python train.py --norm="layernorm" --norm_eps=1e-06 --rope_base=10000.0 --rope_fraction=0.25 --qk_norm=false --bias="all" --init_std_up=0.0253 --optimizer="adamw" --lr=0.00109 --lr_head=0.00594 --final_lr_fraction=0.1 --seq_len=128 --doc_mask=true --train_tokens=104000000 --steps=12696
MLP neurons of a small language model. Each row is named by its layer, matrix (up: input weights) and neuron, and shows model dimensions 80-175. Each number is 128 + 32 x the weight over its row's rms, rounded and kept within 0 to 255.
After each neuron's rows, "fires on" lists the tokens most often at its 100 highest values on Wikipedia text that the model never trained on; "fires after" lists the tokens most often just before its 100 highest values on Wikipedia text that the model never trained on.

L3.up218 [162 122 127 156 131 131 123 182 157  84  82 211 115 147 169 153  91 194 138 155 150 135 184 132 109 127 172 101 172 142 128 128  82  77 140 134  98 131 130  86 147 100 143  88 205 129 123 155  93 121 146  93 129 143 139 127  98 173 114 106  76 109 130  79 159  81 165 150  95 122 105 143 156 178 107 168 136 145 155  59 135 160 119 133 151 111 133 139  97 126 162 131 113 141 167 134]
fires on: "8", "7", "9"
fires after: "1", "0", "9", " ", "6"

L4.up260 [ 97 135 107 164 125 145 116 117 119  96 100 124 123 146 122 167 137 134 130 161 130 110 107  99 147 138 173 121 139 131 105 134  86  84 156 127 111 117 112 142 124 158 123 129 136 109 152 147  64 105 186  93 179 119 168  75 144 182 105 149  80 157 189 119 125 151 202  88 137 150 105  79 127 182  96  89 105 132 110  50  81 127 134 186   6 100 160 154 110 123 171 145 118  79 121 133]
fires on: " The", "-", "The", " His", " American"
fires after: "\n", ".", "-", "),"

L9.up276 [109 106 129 139  80 171 119 114 166  51 142 147 142 100 121 172  94 123  93  89 147 118  87 132 173 154 146 131 140 174 152 129 180 162 116 134 120 161 128 190  79 158 129 190  80 130 151  78 102 105 126 134  88 138 111  99 179 102 200 129 120 112 131  84 127 122 132 129 113 118 181 119 106 158 167 119 131 156 182 146 115  99 111 202 116 106 154 127  89 103 143 117  96 100  85 215]
fires on: "\n"
fires after: ")", " =", "=="

L5.up763 [127 164  89 171 145  71  87 208  86 123 103 129 168 172 133 133 110 149 153 140 104 125 146 196 115 125 117 115 182 131 134 121 110 203 166 153 123  95 127 112 118 130 183 103 182 116 136 170 111 138 135 162 125 126 149  84 116 173 140 171 159 134 218 106 141 126 156 103 135 187 115 105 122  95 102  88 135 131  85 123 120 170 160 130 145 113 102 155 106 141 112 167  96 143 119 112]
fires on: ":", "9", "'", "0", "or", "ol"
fires after: "1", "2", " W", " E", "I", "3"

L9.up582 [187  85 150 116  99 134 147 102 120 155 165  92 124 151 118 113 120 204 172  84 148 117 148 157 120 155 132 171 197  77 106 153  92 171 149 119 123 121 110 173 129 154 130  70 182 148  99 129 131 102 122 124 128  80 170 159  57 167 183 154 117 183 140 146 105 151 101 102 110 146  72 127 107 179 111 131  99 124  90 109 142 147 158 161  87 172  92 102 122 107 170 160  79 136 125 130]
fires on: "5", "0", "9", "2", "8", "6"
fires after: "3", "4", "5", "7", "2", "6"

L5.up687 [146  39 150 109 137 142 108 164 154  68 107 112 103 163 112 143 110 175 156 119 152 196 143 135 123 137 127 106 109 150 132 137  97 206 175 117 178 166  57 163  74 181 186  81 117 163 123 140  89 114 169 120 138 161 142 114 148 131 156 173 129  63 178 148 100 129 144 148 125 136 146 159 106 135 150 114 120 175 125  95  99 165 103 126 109 155 104 132 144 130  96 116  95 114 170 121]
fires on: " was", "en", "re"
fires after: " ", " and"

L5.up728 [129 153 173 129 154 104  37 157 141  90 108 117  89 105 155 144  83 121 128 161 115  95 133 128 129 133 156 136 122 175 114 143 114 185 139 127  86 112 145  99 101 101 141 125 117  92 138 129 116 181 166 155 151 128 105 131  35 186 101 131 109 140 184  88 129 146 126 134 140 143  91 151 146 165 167 161  97 150 202 141 118 118 123 150  95 191 152 113 104 143 157 135 136  99 127 109]
fires on: ".", "s", "r", "t", "ed", "d"
fires after: " W", " F", " S", " G", " R", " L"

L3.up625 [122  62 158 162 132 130 145 152 128 110 159 170  91 116 111 119 131 129 116  99 122 117  31 172 145 149 153 122 123 121  58 126 158 145 179  62 157 103 121 149 115 138 125 171 167 163 117 150 143  93 120 161  43 140 113 185 110 169 142 136 110 146 187 117 106 145 191 145  84 145  97 117 173 176 126 117 115 150 108 136 117 123 174 153 127 151 157 137 129  89  88  86 116  88 125 105]
fires on: "===", "====", "}", "ul", " ==="
fires after: "\n"

L9.up8 [120 114 107 101 126 134 160 111  63 160 155 108 100 143 142 114 100 164  90 154 143 137 155 112 150 127 153 111 124 122 105 141 101  91 151 145 197 105 119  88 115 116 138 122 139  87 129 174  72 123 115 120 154 177 113 128 114  83 172 138 137 130 199  80 109  98 125  94 154 131 146 108 143 158 151 102 123 148 172  46 157 131 134 132  93 130 154 158 103 110 165 162 152 112 139 179]
fires on: "9", "8", "2"
fires after: "9"

L4.up568 [165 132 135 173 164 105 109 126 108 108  95 115 145 181  90 111  78 116 126 167 104 172 117 157 123 138 137 166 142  97  95 115 129 147 131 126 133 131 118 178 136 131 109 224 105 115 108 117 128 187 121 120 118 128 170 128 112 133 201 152 168 169 220 100 119 128 109  94 108 132 133  86 113 162 127 134  98 138 108 117 159 166 115 163 116 151 170 205 149 109 164 143 139 163 135 158]
fires on: ":", " −", " +", " ft", "′"
fires after: " |", "4", "3", "6", "5", "1"

L7.up149 [121 102 108 102  86  94 125 141  87 107 168 100  88 147 128 127  56  78 154 123  76 123 116 111 125 116 160 204 150 203 155 130 101 119 148 125 142  98 139 145 104 147 206 148 142 131 128 125 138 101 171 100 123 175 147  61 108 135 127 170  94 147 108 145 115  93 159 135 146 143 131 155 147 153 144  78 165 194 130  99 135 142 185 127  61 198 138 107 151  87 163 110 100  94  78  85]
fires on: "\n", " (", "a"
fires after: "\n", "Y"

L9.up359 [113 104 113 135 215 147 147 171 149 104 125 171 179 135 164  84 102 122  92 148 153 143 117 130 175 143 145 155 124 114 156 162 149 166 123 140 115 163 127 102 124 135 167 134  91 180 133 121  56 193 100 166  92 127 110 122  92 109 170 103 136 162 150  93  99 119 169 178 134 139 154 101 158  93 158 142 111 109 118 172 128 162 109 131  92 175 173 172  87  81 153 156 149 179 207 153]
fires on: "\n", "%", "s", " years"
fires after: "==", "0", " ==", "9", ".", " |"

L3.up26 [122  79 174 151 118 160 174 108  82 123 111 162 114 126 132 116  99 135 141 107  44  34 140 146 122 145 118  92 125 105  94 161 108 163 135 124 170 145  80 151 132 186 158 165 127  90 131  99 150 174  71 146  49 173 126 138 105 110 114 199  91 154 173 109 140 145 191 112 166 175  96 156 132 160  99 100 109 118 150 109  95 129  61  94 100 126 128 153 142 121 118 172 137 130 137 170]
fires on: " Wi", " Ni", "e", " Ji", "fi", "gu"
fires after: " ", "-", "r", ",", "s", " |"

L7.up174 [140  89  93 144 122 119  83 103 100  91 169 145 117 204 122 127 120 136 125  79 119 132 118 156 135 125 132 105 144 168 138 134 106 218 138 150 129 173  45 119  90 193 117 133 143 177 125 157 120  75 165 108 129 161 162  81  91 111 126 135 142 147 133 144 101 125 133 113  86 150 139 126 109 163 113  43 116 128 163  97 135 120 185  96 186 128  88 173 195 122 134 130  81 157  94 142]
fires on: "en", "ac", "a", "ia", "au"
fires after: " ", "==", "mon", "port", "es"

L7.up322 [ 89 152 125 156 101  97  76 158 116 141 140 146 123 106 185 115 137 136  66 173 128 159 148 172 157 157 198 158  93 114  67 145  70 151 172 164 165 113  91 173 104 138 125 112 141 139 174 139 122 124 161  83 116  75 145 101 117 210 135  93 140 155 138 112 122  90 123 176 137 168 123 114 152 152  67 149 144 144 143 107  70 148 135 103  83 155 164 189 126 148 159 130 102 114 102 136]
fires on: "\n"
fires after: "\n", "=="

L9.up384 [148 137 138 132 132 117 152 104 142 105 196 137 111 126 124 133 114 147  75 145 113 154 147 147 126 167 118 141 138 179 176 110 104 128 164 132 133 130 139 122 114 170  97 172  98 115 165 127  90 140 114 130  73 121 170 127 120  98 125 151  68 100 107 125 107 152 106 145 121 219  56  81 126 154 119 123 102 131 120 148 149 145 117 161  32 132 130 148  93  82 136  96  79 133 136 170]
fires on: " an", "5", " List", "6", "4", "7"
fires after: "9", " is", "-", " was", " –"

L4.up422 [156 163 164 152 134 124 137 109 187 134 129 178 110 138 104 140 144 151 108 167 121  74  87 149 141 132 136 141 151  88  38 158 104 113 247 125 100 115 142 173 129 132  90 121 150 134 139 108  54 161 127 144 147 110 128 139  20 146 150 163  86 151 160 117 138 118 163  74  68 109 140 156 155 111 135 166 156 163 113 155 115 138 102  66 129 141 149 188 106 165 155 114 133 145 111 154]
fires on: "8", "aged", "7", " War", "man", "ctor"
fires after: "9", "1", " (", " World", "Com", " a"

L7.up384 [132 122 174 151 181 176 113 119 115 106 184 154 104 176 179 106  75 113 116 131 136 108 118 149 151 138 125 184 136 157 162 188  84 174 117 130  63 170 169 106 125 175 130 122  78  89 169 177 106 102 156 136 184 125 100 150 126 158 107 142  76  95 131 135 117 136 123 122 157 130  85 138 148 130 176 131 134 153  94 175  97 103 120 154 135 137  64 195 137 146 160 143 117 121 111 158]
fires on: "-", "li"
fires after: "\n", " ", ".", " |"

L3.up13 [ 93  85 162 150 103 173 125 109  93  94 143  98 139 143 157 125  79 130 179 145 136  88  55 164 188 117 174 139 123 140 141 175 124 145 129 104 128 104  68 132 126 169 166 151 167  99 108 146  77 121 140 122 186 158  92 135  95 108 145 165 106 124 152 111  79 147 101 169 117 119 175 136 120 125  95 145 119 193 151  97 110 138 100 112 132 139 155 181 196  89 125  77 121 157 113 142]
fires on: " it", " It"
fires after: ",", ".", " that", " as", " but", " and"

L7.up248 [149 126 175 187 126 115  94 216  57 147  62 127 116 157 115 134 102 138 108 138 109 157 139 136 140 125 163 150 128 122  94 117  81 166 139  97  69 117 138 125 170 119 185 145 192  85 128 135  90 140  94 135 165 113 151 149 117 147 134 139 133 132 131 107 123 156 153 108  97  69 131 158 141  70   2 142 164 149 123 101 131 132 148 178 136 153 118 145 156 147 110 151 113 110 109 135]
fires on: ".", "ed"
fires after: "0", "2", "3", "5", "7", "8"

L5.up254 [157 164  86 182 144  96  91 160 128 152 100 139 136 122 109 148  87  84 133 123 109  86 149 119 129 113 175 132 161 136  89 124 192 144 130 141  87  93 106 150  84 104 132 127 178 125 153 181 100 107 179  92 138  90  91  71  66 184 180 138 148 158 131 107 147 165  90 160 171 105 133 156 128 164 134 136 121 129 151 140 115 134 116 130  99 126 187 116 186 139  93  91 101 166 150  84]
fires on: ".", "K"
fires after: " U", " A", " F", " V", " P", " G"

L5.up554 [164  83 188 124 175 197 157 105 110 130  98 143 113 144 150 111 125 136 130 108 117 130 169 160 187 153 147 187 137 123 153 222 121 157 146 158  96 109 164 133 130 152 123 167  98  77 116  78  45  87 113 131 173  80  91 136 112 103 142  96 108 135 141 112  71 158 170 136 152 187 107  97 123 101 161  96 126  94 117 165 115 107  56 139 118 160 130 159 107 188  71 118 141 114 106  97]
fires on: "s", "exp", "=="
fires after: " ", "\n", " re"

L3.up537 [143 121 166 137 152 147 119 122 146 110 203  97 118 111 139 138 103 184  81 185  93  84 149 143 144 201 135 133 167 104 124 115 154  93 113 138 145 129  50 167 124 196 133  40 143 112 193  99 137 114 107 122 130 137 110 173 142 211  95 139 120 152  89 106 115 125  81 144 129 191  90 105 139 115  75 108 126 168 121 107 135 130 169 151  65 167 181 105 176 149 141 164  65 138 130 124]
fires on: "0", "on", "he", "tern", "um"
fires after: "2", " Mad", " Al", " D", " G", " Da"

L5.up370 [128  88 137 123 192 121 113 190 173  75 153 149 124 160 183 106 102 161 140 143 102 136 163 138 131 133 182 123 134 142 134 119  79 139 104 106 119 160 107 186 138 112 133 112 170 130 129 170 112 135 138 126 142 140  95 108 153 126 109 112  91 138 122 129  99  97 125 139 119 142 114 151 158 192 163 130 120 124 128  73  77 184 107 152  82 144 155 139 139 142 165 107  78 121  81 132]
fires on: "W", "st", "d", "w", "ent", "D"
fires after: "\n", " ", " (", " \"", "-"

L4.up480 [126 112  99 163 116 157 100  88  58 122 114 171 111 139 161 121 156 120  89 122 137 107 174 159 152 137 118  81 141 135  93 174 138 235 190 139 113 131  99 130 135 164 137 163 110 118 124 102  93 119 163 166  63 125 151 152 134 158 130 121 115 117  33 122  82 122 188 133  64 143 108  83 143 172  99 137 138  93 132 134  81 125 198 179 128 170 144 142 114 163 123 102 109 140 116 121]
fires on: "===", "==", " ==="
fires after: "\n", " career"

L7.up567 [123 139 109 157 183 104  91 167 121 148  99 136 158 135 107 152  85  65 117 123 128 138  98 155 129  93 117 146 160 173 153 114  93 172 180 155 159 110  86  81 111 132 143 146 142  80 131 141 130 125 135  88 170  95 128  99 130 144 169 188 119 172 146  76 135 107 167 141 110  99 208 148 145 120 143 102 112 152 151 145 106 146  62 152 103 133 175 132 176 132 109  74 145 108  96 119]
fires on: ",", ".", "on", "I", "C", "K"
fires after: " U", " N", " A", "N", " I"

L7.up554 [146  90 170 104 123 127 132 104 165 118 106 217 156 142 175  84  87  45 114  86  90 129 110 133 154 144 126 153 130 209 141 156 190 190 144 105 120  95  91 137 100 131  99 101 108 138 147 102  99  85 151 108 167 159 166 180 137 131  78 143 134  90 156  87  48 187 169 119 107 150 114 100 139 186 139 133  94 159  99 164 119 137  86 172 116 122 121 130 186 108 102 105 104 100  94 110]
fires on: "s", " or", " and", " was", "st"
fires after: " ", ","

L5.up638 [105 102 131 183 225  88 116 133 164  90 107 127 137  69 142 132  87 124 101 140  81 169  56 154 146 157 181 134 101 123 142 129  77  92 130 150 125 105 156  66 141 111 117  78 132 131 125 137  86 150  99 112 209 145 113 112 174 146 115  91 109  87 160 116 152 117 157 109 148 140  62  96 122 178 137 182  73 139 182 148  69 158 134 140 152 109 124 150 118 137  94 100 143 141 157 133]
fires on: " ", "C", "c", "d", "B"
fires after: " |", " (", " S", "S", " \""

L5.up550 [116 128 120 128 103 117 199 120 169 178 126  88  76 130 175 199  69 176 100 115 110 108 136 214 114 125 145 104 144 129 108 212  85 126  96 164 133 106  63 116  95 107 120 113 137  87 133  73 120 194 169 157 111 142 123 145 165 150 113 141  88 113 135 142 120 159  98 124 155 125 141 123  93 138 180 113 101 104 185  42 115  94 149 150 132 157  92  90 144 106 146 119  75 108  97 128]
fires on: "e", "d", "h", "t", "i"
fires after: " ", "-"

L4.up307 [174 148 152 190 173 102  75 184 155 109 104 174 159 148 165 136 113 169 138 197 104 152 162 178 120 140 126 122 126 103 136 142 145 126 180 155 123 166 148  63 131 120 125  85 103 130 142 124  98 133  62  93 152  96 130 122  78 182 128 116  94 159 146 129 141  90 100 132 172 101 118 104 164 141 100 129 101 153 120 142 148 180 158 154  82 130 170 169 128 169  94 106 113  85 114  72]
fires on: "S", " Best", " US", " The", " Top", "RA"
fires after: "|", " (", " \"", " E", " |", ";"